{
  "hidden_size": 224,
  "learning_rate": 0.00171,
  "max_grad_norm": 1.0,
  "dataset": "wikipedia_en"
}
MLP neurons of a small language model. Each row is named by its layer, matrix (down: output weights) and neuron, and shows model dimensions 128-223. Each number is 500 + 25 x the weight over its row's rms, rounded and kept within 0 to 999. Numbers have three digits each.
After each neuron's rows, "fires before" lists the tokens most often just after its 100 highest values on Wikipedia text that the model never trained on.

L12.down286:548517479469505462559521491512472458498516504491522480509499495512544482508515515455473494472468501484508482477491484506545530506521495484455501511520469532474489488515521492507481513523536546546493463473481538514470466463546436478484510522535499501470473497477546485510487525467461484495
fires before: " to", "ly", " the"

L3.down373:499481494444486532517520484439519501525494513468499520515583465504446480537510483514483489449461513513507572509501513519487499486537531486556519488451471504485466475535514502546538483497482513523522530502518526469522525496519491453508484506496505525458481509486522492453542538477545511481
fires before: " a", "ed", " an", "ival", " the", " N"

L7.down113:500487551513517490477503546472530508512519448527550501504483500511489551506496520521495550483504497485518507518487494521478483500508515515510493502505498507528479461463535480517537485533512479505516445493458506446447490478469506499488509482532509505504486459467487493462486500494501549484
fires before: "1", "0"

L12.down318:494550482459505523493523516504499489552507520497518507510495519492529515480525472506509521485513509490528516509512462543514515494468452506522511508482466491534485528499492542479531520526507520503503461495564467523462480490561473523520473509495450490513522529498535551472485492522446550501
fires before: "6", "ro", "7", "b", "way"

L11.down259:478496511487534519490507535479526484457538482540562487497467497496509505502466512492435506520517487491497525525495514518531479511498482527482491448541496522525486529502504534484488495455496489459506472479539490484472507500511532496471467471461559508460535514531522500505471451495493511499
fires before: " |", "′", ",", "it"

L3.down17:514524482481539475512480509500519500489473477488473496522485493530474492515514494473533481544451514476508472504531504511491518524477478475493491488509545498534549518494495544468537497550531505533463472501514552510469537491507484491472493525523456503514531472459536479485474519540543511501
fires before: " ", " −"

L12.down307:491519485466511510476503486489474521493478491502508478519473513563517475438488492469479433518489495486487485465482475530470458474478505464487498492515503481520469486505535489491513517533533505503486476480508504486475490540505511496504458504499521474468465528487486468459519498473483482529
fires before: "0"

L6.down78:508509537481541520486507450478539505508492510490523469520484512489484507481490502493473492501481478530474465485533530475488486495475458463486493461484477528521490483565550498482496526456495517485486500493530462498511527478466560462496446523524482437503481506454552513519472516477541542518
fires before: " |", ".", "–", "′", "-"

L10.down297:474511504508461479524484477454491512486508489456501478502499487498534533483498457488456458507487515485547492508454497469500503525489499458523455535470495508526453475498502517525521550469494520469519531535463542489529485519513497471490483513472532520451488530528568481493528543504514490504
fires before: "0", "s", " |\n"

L12.down182:498547458480463488499482502513473508520518525532453492462467459550476506473504490508522481515482516471483514492525540514499508473494513496520508466480476516485493531449555536492512495498494512491485500534477525505499506528424515540504520495514515473498499430491506528459519490527536510503
fires before: "1", "0", "2"

L6.down209:501506476468505461524496520463536456505498514484490503546484493475505475472487512535498531509514488478531507513529506516475508452499479508477474507484522477474474485492462520530541512497463464467489498501501453518460552536509530453501501517510518500502504505502496496513513504535510572504
fires before: ":", "\n", "2", "==\n", "I", " and"

L12.down230:514491498491487469540514515470461472483504494508496542504546501498526481529483516533523455529537493499485486490474487479512523555526481476543513494517477526524499510521534527501487492475498511511507471476435534456548503494461502505490542493473540499500462553479545486484504524483508442504
fires before: ".", " in", ",", " (", " to"

L11.down68:510476502432494505550507496533517497479492501489515477466494462452490501510497506511470483512472481501472504545487492504460485480488536539476510532489533503517513450478524519508504540510459463472503464514472521472516484498505464442498451519510524475552498549511503501464517521470456487523
fires before: "4", "son", "to", "hes"

L12.down254:485536483481482520543442502504496485489526496469459508509516503527576509492511520483500532513503503500477501455513496523502491495503501531465526534496499480524472478504548480520551508548472510498513530483495473478489519519538500498512474498476501488473505454515497519499456453478515473512
fires before: " ", "|", "m", "ar", "|---|---|---|---", "o"

L3.down328:525509506499494512478465522445465488498508486481519532481499510436486464503469490469506513504469503475527490504517505510504529559481462481479533487475503483524474512459542510465461445527502495499515455504507559491508490512509503544474521462458526502493555471511493498516513493530510507485
fires before: " ", " M", " T"

L13.down434:443499510496496469468480499546526556512501524501471468456549475475490529480481527483492500547476511455531482514519524488533509506512465510461494488554500515517472518516510537495504492492506470493484544526474488544510508517468503493506503512474529508474530504498487480501492479506495480498
fires before: ")", "|", "),", ");", ")."

L13.down141:546506500534528516508475461443460503477494482496481514477526524511493483548491459526489477464518521505450476511483510501506501549493471491514520471517515528488485507502485521477545518527485501460493505480494477499496498485460499445497487520494519463478495510507512496510562561483535515510
fires before: "s", "ing", "ly", "th", "ers", "ed"

L5.down258:466531492469510538479472502516506485510533539465492512477540511526519543453495485520559524492463468478502457515447505465504484474472524493528538485536504526556494493529486527513498500527535583464506492472542500508524481469525509474500510492476502488536527493492477505482509467466477527480
fires before: "4", "5", "6", "0", "1", "7"

L11.down322:500556510517475489532506528479477501482515491508489508517511477482477528475490528482515528507464542549519521445511476481491544477491517515496493500542485515527485495464497488478505523481471492525501468498474491491498490490532519511529442509486487504502500514508503516513513560517481523489
fires before: "0", "5", "6", "8", "4", "1"

L13.down129:516477505512476524499465487521520513463506479451479535482503508530514514539500513513509514529491480487532480533491543490503466482454478504491512527513482477497495485520512553488519537463522483461467501541510523479495465490497543535511526496492532522509510526496525492496493498457500487533
fires before: "0"

L12.down373:467485553437464483499495474489501495448481544480493461563532522498494536495504480527488498490482503469524534483520501485492537511470505495483488505521477508527493485535509450539487487466477533546472512523458557500474521494516483482484487489521497484519553462499504517506458517447524485507
fires before: "ed", "ing", "ength", "er", " in", "als"

L11.down152:530490485450492533492510526494513496548507536460525502506518507440540529510544510511515533498515518476521453502505499494572525546522484513504505479486534525501532456492500473476513500497501498508484486440473502476495478488473514502495505547539523459520500542516514525507519492498511519473
fires before: " is", ")", " It", " in", " The"

L13.down87:491487491527525511490512469550517494510506530511556485473508555438516444504477493496476533527481460480441490514492514514525501507512495478509462539509537485475563540543499481545519493508514455519518504482476496537468488498508488506529466471505478478514489470513500486532531492494509535506
fires before: " ", " the"

L10.down15:480460491424484535506480481472529513469500497476530454507540478490498483509451499503538518506473507529481505504447476485489516557490481471514514456474466467498511502457523503499488517537473497481491463526441477505509467476515468499450539529473489487445470480544453518527494513464526565520
fires before: " ", " the", " a"

L10.down176:498458532469503478489546539509490534525496503489489512506481492482518536521511490512530505535484533473469487494499516435503494492437489470463517495517497512481503465473482497534483459553536522516468473501496515516538449522487480519507473458513477555541481527526488502541485469521481482512
fires before: "–"

L5.down151:537507518469491482533499484489504488489499494487531544459518500487521511519534506461528546512508510500486524524477529563489516537500486511483495448456523494492507509484507551473482523523466479495505508493518548474504484546508489541482522493470520489459502530504485506512475486511487512497
fires before: " ", "-", " is", " The", " It"

L5.down38:506553444486489490470524504515482466512493473504513519507504458566502517480481502509533443467511514520509486524508518540492529450476506485490498539516483531500483535484524515497550494514508543512475485466544522507524501548475510547480528496455500473524471483491531530511530498505476490493
fires before: "1", "2", "0"

L7.down331:475548512517513542452530507484509485522506462503544475479501475521523521464504522475533506501513525485556500497498462488472546488536537529492489520507519467513524477530450453518513509484457496536510465513528480484476484469520487492534494492474482504481502484527468466505480492496444498511
fires before: "2", "1", "0", "3", "5"

L10.down78:497485504527503473505495500508465478492496496485460508517500458535519487462498484508469455479467463478496512500473491520516456473459494457530510496498471501528506504572495533482503485492510505463512507533488477503536470511523509480570513482521499490555482547503510471493539530516485478485
fires before: "0"

L11.down176:521445466507526472469479481515498463466479512496482518530478472510481487519488508536456438521478460469462479457496508526499519504523497496472512536525469528508474507477472487447446520545509474515524515506497494509479487527490502486482511508484497508487509476520499540472520503461498523468
fires before: "2", "1", "0"

L13.down340:527540515488517531493502474500496495499483516491491508478501505510505529502509493481504561485494532487521523512555480466471513454483476485495493510509511512493523512492502507516504467536466508546476504482534523510492512504497525534567493453503538463505506521486437467514486497508517505489
fires before: " ", "2", "1", "3"

L6.down177:494501455472469478492471544512500459510517497514545523490485490495498479505467524499531475468507512510533490530484444536504472497515491508533480541539529492509492531479505490505487504494477509522475504468520478480465511556504449471474506538505528518470535473481523484469522518498501491505
fires before: " ", " |", " century", "\n"

L13.down235:493488495508501490529546497481472500517559511515535513544502476514528553459528507510466452478463510488502546491519529481511496528477526500478505491478481513499464526495447480513509514542493487484515473500484492543484477515520505527478528440496510503486495462511515500462524501462489491505
fires before: "y", "ed", "ess", "ant"

L9.down333:474491506532484499477502479475540493483505505515517493523495472505485513503516505509494455456505500521499524466500494478501496537456527503509514507495524501520528484522447519512494506464463503504471510497491523484501544483473489431478504524468453490513503503503487528461549496506484540475
fires before: "\n", ".", ";", " (", " –", " ind"

L13.down417:483498555449530540508505452490551509512500482460489491475517488535476499479466533543506481488513505487493515492533503502505507484505575545494543541461493494462500485504513481499477477535467530527508534471507515518467506466496490479482515509444512559513525516496491512485468498493505492465
fires before: "ct", "ction", "cted", "ctions", "eng", "work"

L12.down259:512460514494449479457509492487520501517532524470516499498537517478485513477514518506483458498493501505504499494467504481512489477457501487482488493479467449492507503510501488539505511485511481553535486526528505520519511462535492506522491481482515512500505494473503490481477545457554504503
fires before: "s", "ant", "ed", "ment", "ive"

L13.down219:498494505504486509522468522465493462495467494474510511514501487468514453525499515504484537529508550471541562501514511498495522522512483499500489504503439525507481516493505454506478522507476494475532500519526516519536537476527489484469452523503502515515520519499496518553482523462495458472
fires before: "er", "ers", "ing", "ering"

L5.down17:464520469472502472554525536526502503511439487537493478469515502514532455491501513481483494472502524477492524514582525500508512481520492466497505458499469531498511459492475522543547514505515486527543496483530509476496520462527501484493490480477495513481492541512496487524528499467546502457
fires before: "1", "0", "2", "3"

L11.down432:440516509478478460505539542464478497520509497521536507492505491520456493549482498526526498446476495525546493500487459524481524540495536490447499514469506495447472471467485486534489519506513508504458464493520521479460475500513510515459467503499526507495504488473534455487527529474491527489
fires before: "–", "0", " |"

L9.down435:507542535542489504517522493496506489512476511505491506543501472495520495464460496506522495479480480454502514505506499527476514488464474441523504491476465517514495523474480519485475506512523496459465551515485479484509457511524462503497482579523473533486516496491482516452482545425460441523
fires before: "0", " and", " with", " but"

L10.down121:492486494455486489500521449498493508516525514483522483452495509532493502485512498520500470493500513492457500483505510492510514498453523499477473513504516490546506486515501444530510545532464484500543511502552469536452547496486546526476501470520529497554525528524511518517476465517526508486
fires before: "um", "is", "id", "in", "ic", "if"

L11.down99:484546507522506492509517484485520513543498510496546461452513477500519504483518505498463501474486514530506508520468573513496494473444499495503487486482503460516460484497542468516454537520477505467493478485544448525516508435519524478477478544518519492526519509506553496489479492458475520463
fires before: "e", "es"

L3.down140:493497490495468474504459511501531478461505474517509483531513494517521516480530457449487510471477510477478521516422532532491532513515512505518512466499520484497499484503462503505548491505518549511492470474545557503509504490501493477497512557533494477493507465527498516519490507493510538508
fires before: " |", " (", "E", " T"

L9.down52:497542494460458504471498492491520498483525515463479453514538448510538537550514506500517535523476485477488472475511522513502517511529479484523505473483528518519513513482510523533458534498506501518499536482482538486480504468560498512515470521461530491459523526484468456488514439480529508496
fires before: "ing", "ed", "e", "ement"

L11.down269:488489491490508493483511535480482490489537496512497516524471526512480477549496511514513497513470485498505523491499567493436494517515479519535500472513478538449479511499469526510457552463520516523530525525532514528478519445534501476517503483477481471526522552509519491467451532549498493473
fires before: "0", "ite", "elf", "erv", "1", "9"

L7.down415:507520530500531534504506521469485420492526533489513522536493445504501526531509500521516484493543479466540503501499477497526491503516487470459531441484511504486509526481483466486499514483502522470495458501481524494544487443510555463511485541533487493519499495492489521487504507469475519440
fires before: "9", "8", "7"

L12.down91:517530488499517478469485517506497482499525529469559505496534505499475492478504508514487537504522493494517497493516504480507500484517508541448506537536519492509510485466506488481497473521523520455493528509491535448526526461535469568469484501531500528506494469506493537504457494516505471481
fires before: "o", "a"

L9.down261:503516498521479557502484479486564484491468523485492510499491494508508473501475527468522546486533517502497524477510528512494496525519516534462503530545466489509476477501522511491505463487470482495521468522478531478468453466531495532492496449531507526500507508547479529466505449515510548479
fires before: " ", ",", "8", "7", "born"

L13.down81:475466525486495465481507503484488512468543505474493498521521481533596457530504529494499488487521479465530512509479515521490494483457495531482496501483478501504495481502486527515521513494513493492458525500521482474543495472498486510498484536526545442525503526512513434471550505506526458490
fires before: "0"

L13.down211:457517493513479515515509488497503510485479458487541508482514538565444462528535535477548524481495483534514511491497499508505481466486468500484460496456505528492491508478465443504489499521528530514507473515525470541494516526484510501470501527507496490471551507472486492551456499476482489462
fires before: "ce", "ces", "3", "2", " a"

L12.down265:493492508495504468480489505486478538500499522513505510517504489508474534502479519522553524515474493541509500490504520441497514498466507494524478500515489507457508499539506483479515532474502513492506509480555488475496495530444526472513508537539524521521545524497479562567481487429483524517
fires before: "1", "2", " "

L9.down339:492489515471466485508478465457508481520499517500571464514513517533526530519492512466489489511482514536504509470516488514461466480514469507512464493482513481483518479489540466490484508520581526470481485482479473462502530539536524504492507497526476502547487541528538485496520467508467529507
fires before: " the", "et", "ing", "est", "ed", "e"

L12.down333:499497504477479513492488496494508504490478507472505476523552483499550497479471537471511490499501477445504551548488495485484536524458477477476533499505501497496508489452496452532524506473463518501518481468524535507511503533485521539493485498505471501500516477537451519542512543535517482506
fires before: ","

L10.down312:475498479455483486529450507485527507495471465513504481538508505495531484479501535488520500564499503498522503549505503461547545494539503470531505522468479535458445450502488492495499494505494455512506494535508498505501515506497500442521488480513468494494520455486494518474520456471531472464
fires before: " in", ".", " on"

L13.down275:528481464476527533503530503512512492480500515527504497501503481499465500502438476524475536522513480493500511516472511532479485510466492505506494500513471499499514508495501461477509504520516484525534531526479503515501495523526523543495532524476497520482515483500482512547461488476488502457
fires before: " ", " end", " time", " the"

L13.down409:464503470481471508501483504508507517509556492480523489521515459533491507479450508537483510548499503484544522526525505488503476503481536525512518511550501531476497510495492514515502497469513476556524519516488503517465534516475527547517479514485560514478490507572500513460459466514487464499
fires before: ")\n", ")", ");", ")\n\n", "):", "–"

L7.down9:506493501507516487558488507554485496533503525535460520475513517486519495505503483481487504500511557485478495547490492450489477489481479519520505489503481446478510520508468513461496510489481488539501470512512517520478513508479449560549527503480510493519486512495470519502480521491496512439
fires before: "ro", "way", "ed", "ation", " and", ")"

L7.down442:498442502497469505479494508507541473448468480504464517474526470479484537500497531510511508504503462515492501509527489500500471481448475504481493534515520521530514507495470544516495523498480505492486524503521519519499527478538460488531501476486441534516507534498537490524559516494494466496
fires before: ",", " he", " the"

L5.down338:511499521449477488540520479547496500493523497538526516505492490521531480504512498463520529508466473504505482497527509515491529505484501490487495532526521482480506522496463524531534499463469541479517430477501460509530532536491548507495523492486490516479504523462528485512483523467482477537
fires before: "=", "===", ":", "M", "==", "\n"

L11.down167:464498469533495454472488529504527453539503475498482494487543480547464490514518490548464491504491472476498506511512476519467545498474529511518534479510512472514479490508489511483501513496489521503469493503474540458523547462525503520491488482526495517507427514520496477500486481530505509537
fires before: "a"

L12.down345:513536515466494514477527494519530448519507494498474524518519548516455489548488525519528510448496503489513489504474521509503503519534471545483512523496500498542516463498521492498519526492556516520482500484522466488491460521456443498502476487499505482439498543457520469502562509484481487509
fires before: "2", "ure", "se", "f"

L10.down239:513530468510481486483513520497483530518486506478503490487481486544490469503419489456538473504548497505515532474519517508494559488532502445514495466460481536489493500520501554504521527492521510519525494489534501478493498523537516500462514529479483460483508514502512499462494507492480532485
fires before: "5", "é", "6", "le", "er"

L13.down354:518516475456513502481492496523478480499465525500528499512499441473498514539443514499476490478496553504494492520491530511476542535500488477493551463536491502513513489487489495529486489520504499496510482430487528472463515504504452532448464496482487534542527473493480520541507490505530471539
fires before: ",", "ile", "ing"

L9.down402:509521531523535523453493461471498501492506508432553545497492550536504473501498469522505491480503510512531482526495517508520474484514507470522487548496548469482492502524452469504510501517501470475484490473507475484527498494505545467487554533557494492475541518493491516479512474464478516485
fires before: "1", "ost", "9", "os"

L10.down286:511469490481526497536469508521488480554511488487516507497511499516549468531454458480497471478521526454466524540461493535500496512501511502522540440457482458435466510464510483513494507524493530497519493512492504482499520521495446483479507511434546475525491496530498541494514491503564451489
fires before: "ion", "ed", "ing", "ure", "or", "ation"

L12.down352:467473468457521521460540542465491457544482474491519507539505507530488533529480462536520508456511515485487526519464558493524481491485513479474500483481526483536511471503478463473550497481518467531543502447504503509479493522477481500490553471535514497474530530499500504503508541517473503547
fires before: " |", ",", "s"

L11.down128:485485538458536493494494540478496471450482530461507482516512471470476474478502493495502500502469498433492503514507485509501510459467516516517515506451458549493495492497492512548463442518542517507443470557488507527456485505493528501490502476481505503504546494553506487500505495466521507509
fires before: "0", "2", "3", "5", "7"

L13.down287:459514528513461474505491510505480498521511483563515470502508482548539509489469472498454465524448533504444499499501521519518528492508520509497527479544484506508454491481510482498519475491517539483506467498497498495497457486452525491501504462540491485472448489481536529473544486464553501542
fires before: "0", "1", "2"

L12.down321:539510515524502491461510557548506518542494479491486520504443514528523520493441469521512496476482531498529546556516525490513476470501484498502525509464474485504492533544510453494521505474497531483498490516503495526526514508501468491472480496518512476450456543475510465529551557495508487508
fires before: " |", "."

L9.down434:449492491510524500494501483462518496474517478499472507496492517467534513470501487495549526512489465516499484485535510491498497531479467493457465513472493489482525480495508466460475527497474518489498522462502521466485467523477536488463542510522511478455501489519511541524523519488496500496
fires before: " |", " round", " place", "s", " in"

L5.down369:504505512468533471514527500506534480495488504469472502522505474482543490525511526512515502537498499510537475519515480471483506472512490490495534491488478520535523513473495527499486464552514463527517479482502545477502480485509474506467470503505471520535511521543487499500494509507479533518
fires before: "8", "0", "6", "7", "4", "2"

L11.down23:499491553513517486528475534527484482536524519490507466473539500500535493526513541464486455510465503525530486513493513514509514547461509505461504501475502482530496521478506459549480523506490471509445501509478513496465483500530496548446467488511471529489547515555506528550458497519514510510
fires before: "6", "5", "7", "3", "2"

L11.down341:486529487525468499470529521519498489488467532470481498540494498457521515498518462495526496475509514521562486483485496527504481507492516469467474511519487475529551466496500492501441482514533492538515459501454517487524515448461516511505506505486508517482540489460510436499524526467488590465
fires before: "9", "8", "5"

L12.down188:489486492483518482496502486508474518524492483506519508460486490518534523449511536502451506508471552521468522480507506510495529510517528524489513508551525503487453482505509516485490482531522504530532464520482493528504506537457498472483479508541484507514461468493546546450489497535538489522
fires before: "1", "0", "9"

L9.down174:514565497488446499533490535525490445558523488558488525470428496507495496478489521475531484486430500544496493440522487472451468497511520482518526504509471472505509507522530526512510457531489534505473524498510517486503508499489468519484528502468501523482519479468511532514522498526498499453
fires before: "0", "1", "2"

L13.down42:515463496497492500515460493516516504506524527522541471505523481506459513505457503468523483482450506490557483508504537520471513516488497483538556512467488504490478499470510502506526492484493496471461520477534528509468471488482470472472467515491548552528560462517488492505474477472492498467
fires before: "ction", "ces", "ce", "ct", "st", "cted"

L9.down217:482502489415501523503498500533511499514485551472512464501468504479457501474511531486525486531469461509480485516510430524479519505470491518501450485500475487502452520512465493523462498499515459507510483546505452546495501508495479485552497511466478519494457482520489526472472484494531536500
fires before: "1", "0", "4", " |\n"

L13.down168:508532523519469518539504496493525505510535502500506490495506487541531457473495488474464484502452476461521486509473526533485467517463490521509514463516459521457450462517491506497507459470518494482492544541545501477499519517545496474538511490513486491524464500518533506493542498504492493513
fires before: "0"

L6.down363:486481548517511478502483515490515460516579494493511487473499504462501442463449510499494479537496487522481441515515518482504465466520490500519502523504519486516482476500498486528504466534484506469493489537532508525557509508448509467492489502488502505535478497466492487514504468465494487517
fires before: " |", ".", "–", "-"

L11.down233:471492531520480513527457480491488486494460553516517523497556481495459500463464495485512485495496478490561562495490491489563485487531526460466477493443515501493504511497513465525475466491472503501493542484467522481521481461508535514525528515541528508463449523494547489510519477514492538478
fires before: "9"

L10.down254:519494478491511490487491509482521514501511490504527510486508464464501514448454531517497510451504507498494498505509443501456526487462504497497534509487521513498428519493502474501476473562520479541525471521468511530489475524498531530508458480474514511514501514512511530525478468485443539521
fires before: "1", "7", "2", "6", "4"

L12.down201:524524505462506492474490491479499484475539508485488463504464492481495485496498490499515504520476497534466472485448509488472486455484460508540534527513498494450524491475461475526495518502479532492508514492492473508531504480492532497525518484499492500491498488496500526539536466468470539475
fires before: " of", "9", " ", ","

L11.down376:473530532480465533487451469467506451500473496468531491490521492551492539522486487476503486477462487498496518489520531486464448514541499501532468465453490505525477504499498502497518518516485508508501494471522496508504497536522477483474513495557546493487508490490485452538551489505500517510
fires before: " |", " the"

L13.down362:487479532549530501513492497496470482502471503466455516463509485500455489519471518489492464485506502510488553478502529499503542492508548540493505509532482508495491498491520478495481537497542520506482468500485532486487474504542505542477538478502487496463495465500485462481528510518500547512
fires before: " not", "n", "en", "ens", "ing"

L3.down22:488491509457522496464479476486496459507514473537504495490496509504502557524518519521556489483485489503505525477507500520505529467512464527504492501508489474469481462499486502521497538534506480493540496505519514532482490534524477471523567536500433536492478441499506535465497535525499485509
fires before: "%", "0", " (", "1", "6"

L6.down377:501509520540529497465516522461500496545533493453511494503523465537491523523523455513510508453551505495524511494525518536471490520519543477502547493476531477470508496513481482510486493517476521494511490506499509489502477496525501512517481496548471512515505519489538486518519508500535528504
fires before: "o", "a", "i", "ai", "au"

L11.down433:483493509471537529504509567512527487521483483508501528491515489487494477446502542523471464488485435499533487526480494499485497504527540484467538492487479535498521494485488547510505494516517482516437507526455494531530564472494501467489526556519491463537538504470463520502508510478527485486
fires before: " ", "ry", "in"

L11.down240:501505491475463484513447538498518497469476495519473530453513474503449467522525501477467456494472476463536493504502494480526523473526505476513505474479461532465489535480475485496484478497523486537472512493510485514497480520512515527495515490487468444539530496529504482511458504513510481495
fires before: "0", "9", "1", "4", "3", "5"

L10.down290:469531496502533488494517517467498530498468509513532492500447546513534489475476532502482504478520465525483478513481559497512517511539509494509466488549492509548480506498521525495486429458504493513486476494502509462488502516510510509505542528521501531521481507507532528509506530483510470505
fires before: "'s", " of", " in", " were", " is"

L12.down261:455517496476486507492496497480516528497539514526474450472461500508493472528536485505463486509514472506529496498521499482526483533431513528523440541504493505482493538532533470501477493553473467441496475503495503519502494467519457543507506497508504512465514485513503529503479501475489494510
fires before: "',", "'", "2"

L7.down275:502470575457513468517491521521496525453522491494523528517497484502511457499473519536521435500496532491473491507481475504509499497487491501549494465484545502528488507516523482535460505477507533501479518498526522470506492508486456475467476504491547519516453520435476507509464475510500497503
fires before: " |", "+", "h"

L12.down149:511479488503511499486500495494452482498523460549526482535554511472498464527453519499497480478479467511499528515488506486536510524528499495508529503524494545507503479491555530516463486472519534525490441468533497471511480485486464491446470567518500502515478514521547490525498523514524502502
fires before: " to", " the", " her"

L13.down332:520489488485522472485498513477458492502516472501514473534530525490543499528453484464457466524515491495516477530520545474528527535513520512509524504522504486500535481453510491510496482508507473504520484501483516482532436485509492530488537508470534532490524482533465511462541491500478505533
fires before: ",", " in", " that", " of", " the"

L10.down140:486499503531509467511500534518498511496476485481520539550500473468499521488442471530513530499527518514488530493514523515550468517499498492506494487479530517499493496510494531497482483507512465508485488477498474472484494481492489495557545539497489519495543493484482476516551484478513478465
fires before: ".", " and", " in"

L10.down277:551502453479474484470502553512459514485517505507479548531535491528475494507492518479471483492484471434473513540525510514496513499482531491481511509455494484458481478509458481526520480488445478462522489492507466540524524491507443506466503489472508503521517496517500525523555493493488533488
fires before: "0", "2", "1", "3", "er"

L12.down237:524484510532488551466498492514462496555493527493520501486531505499536463485473496507496509498482490485519536483510506504502502504481513496457500531491484505513513497522521529509491483502500482478495483502484502461530497523516518517456521533522499537497542492477550528534496431500553489509
fires before: "i", "u", "a", "o"

L13.down82:503474492527507484519495567502542497498523521485511473529471501513469514519474523479508537535507472492491512508457522527474478499475481459477525543502498520516500515496508492516538494464549490491481520469491530492540462508520524527477514491562516471419514483526534490513507502506493535458
fires before: " of", "ill", "ept", "th", "e"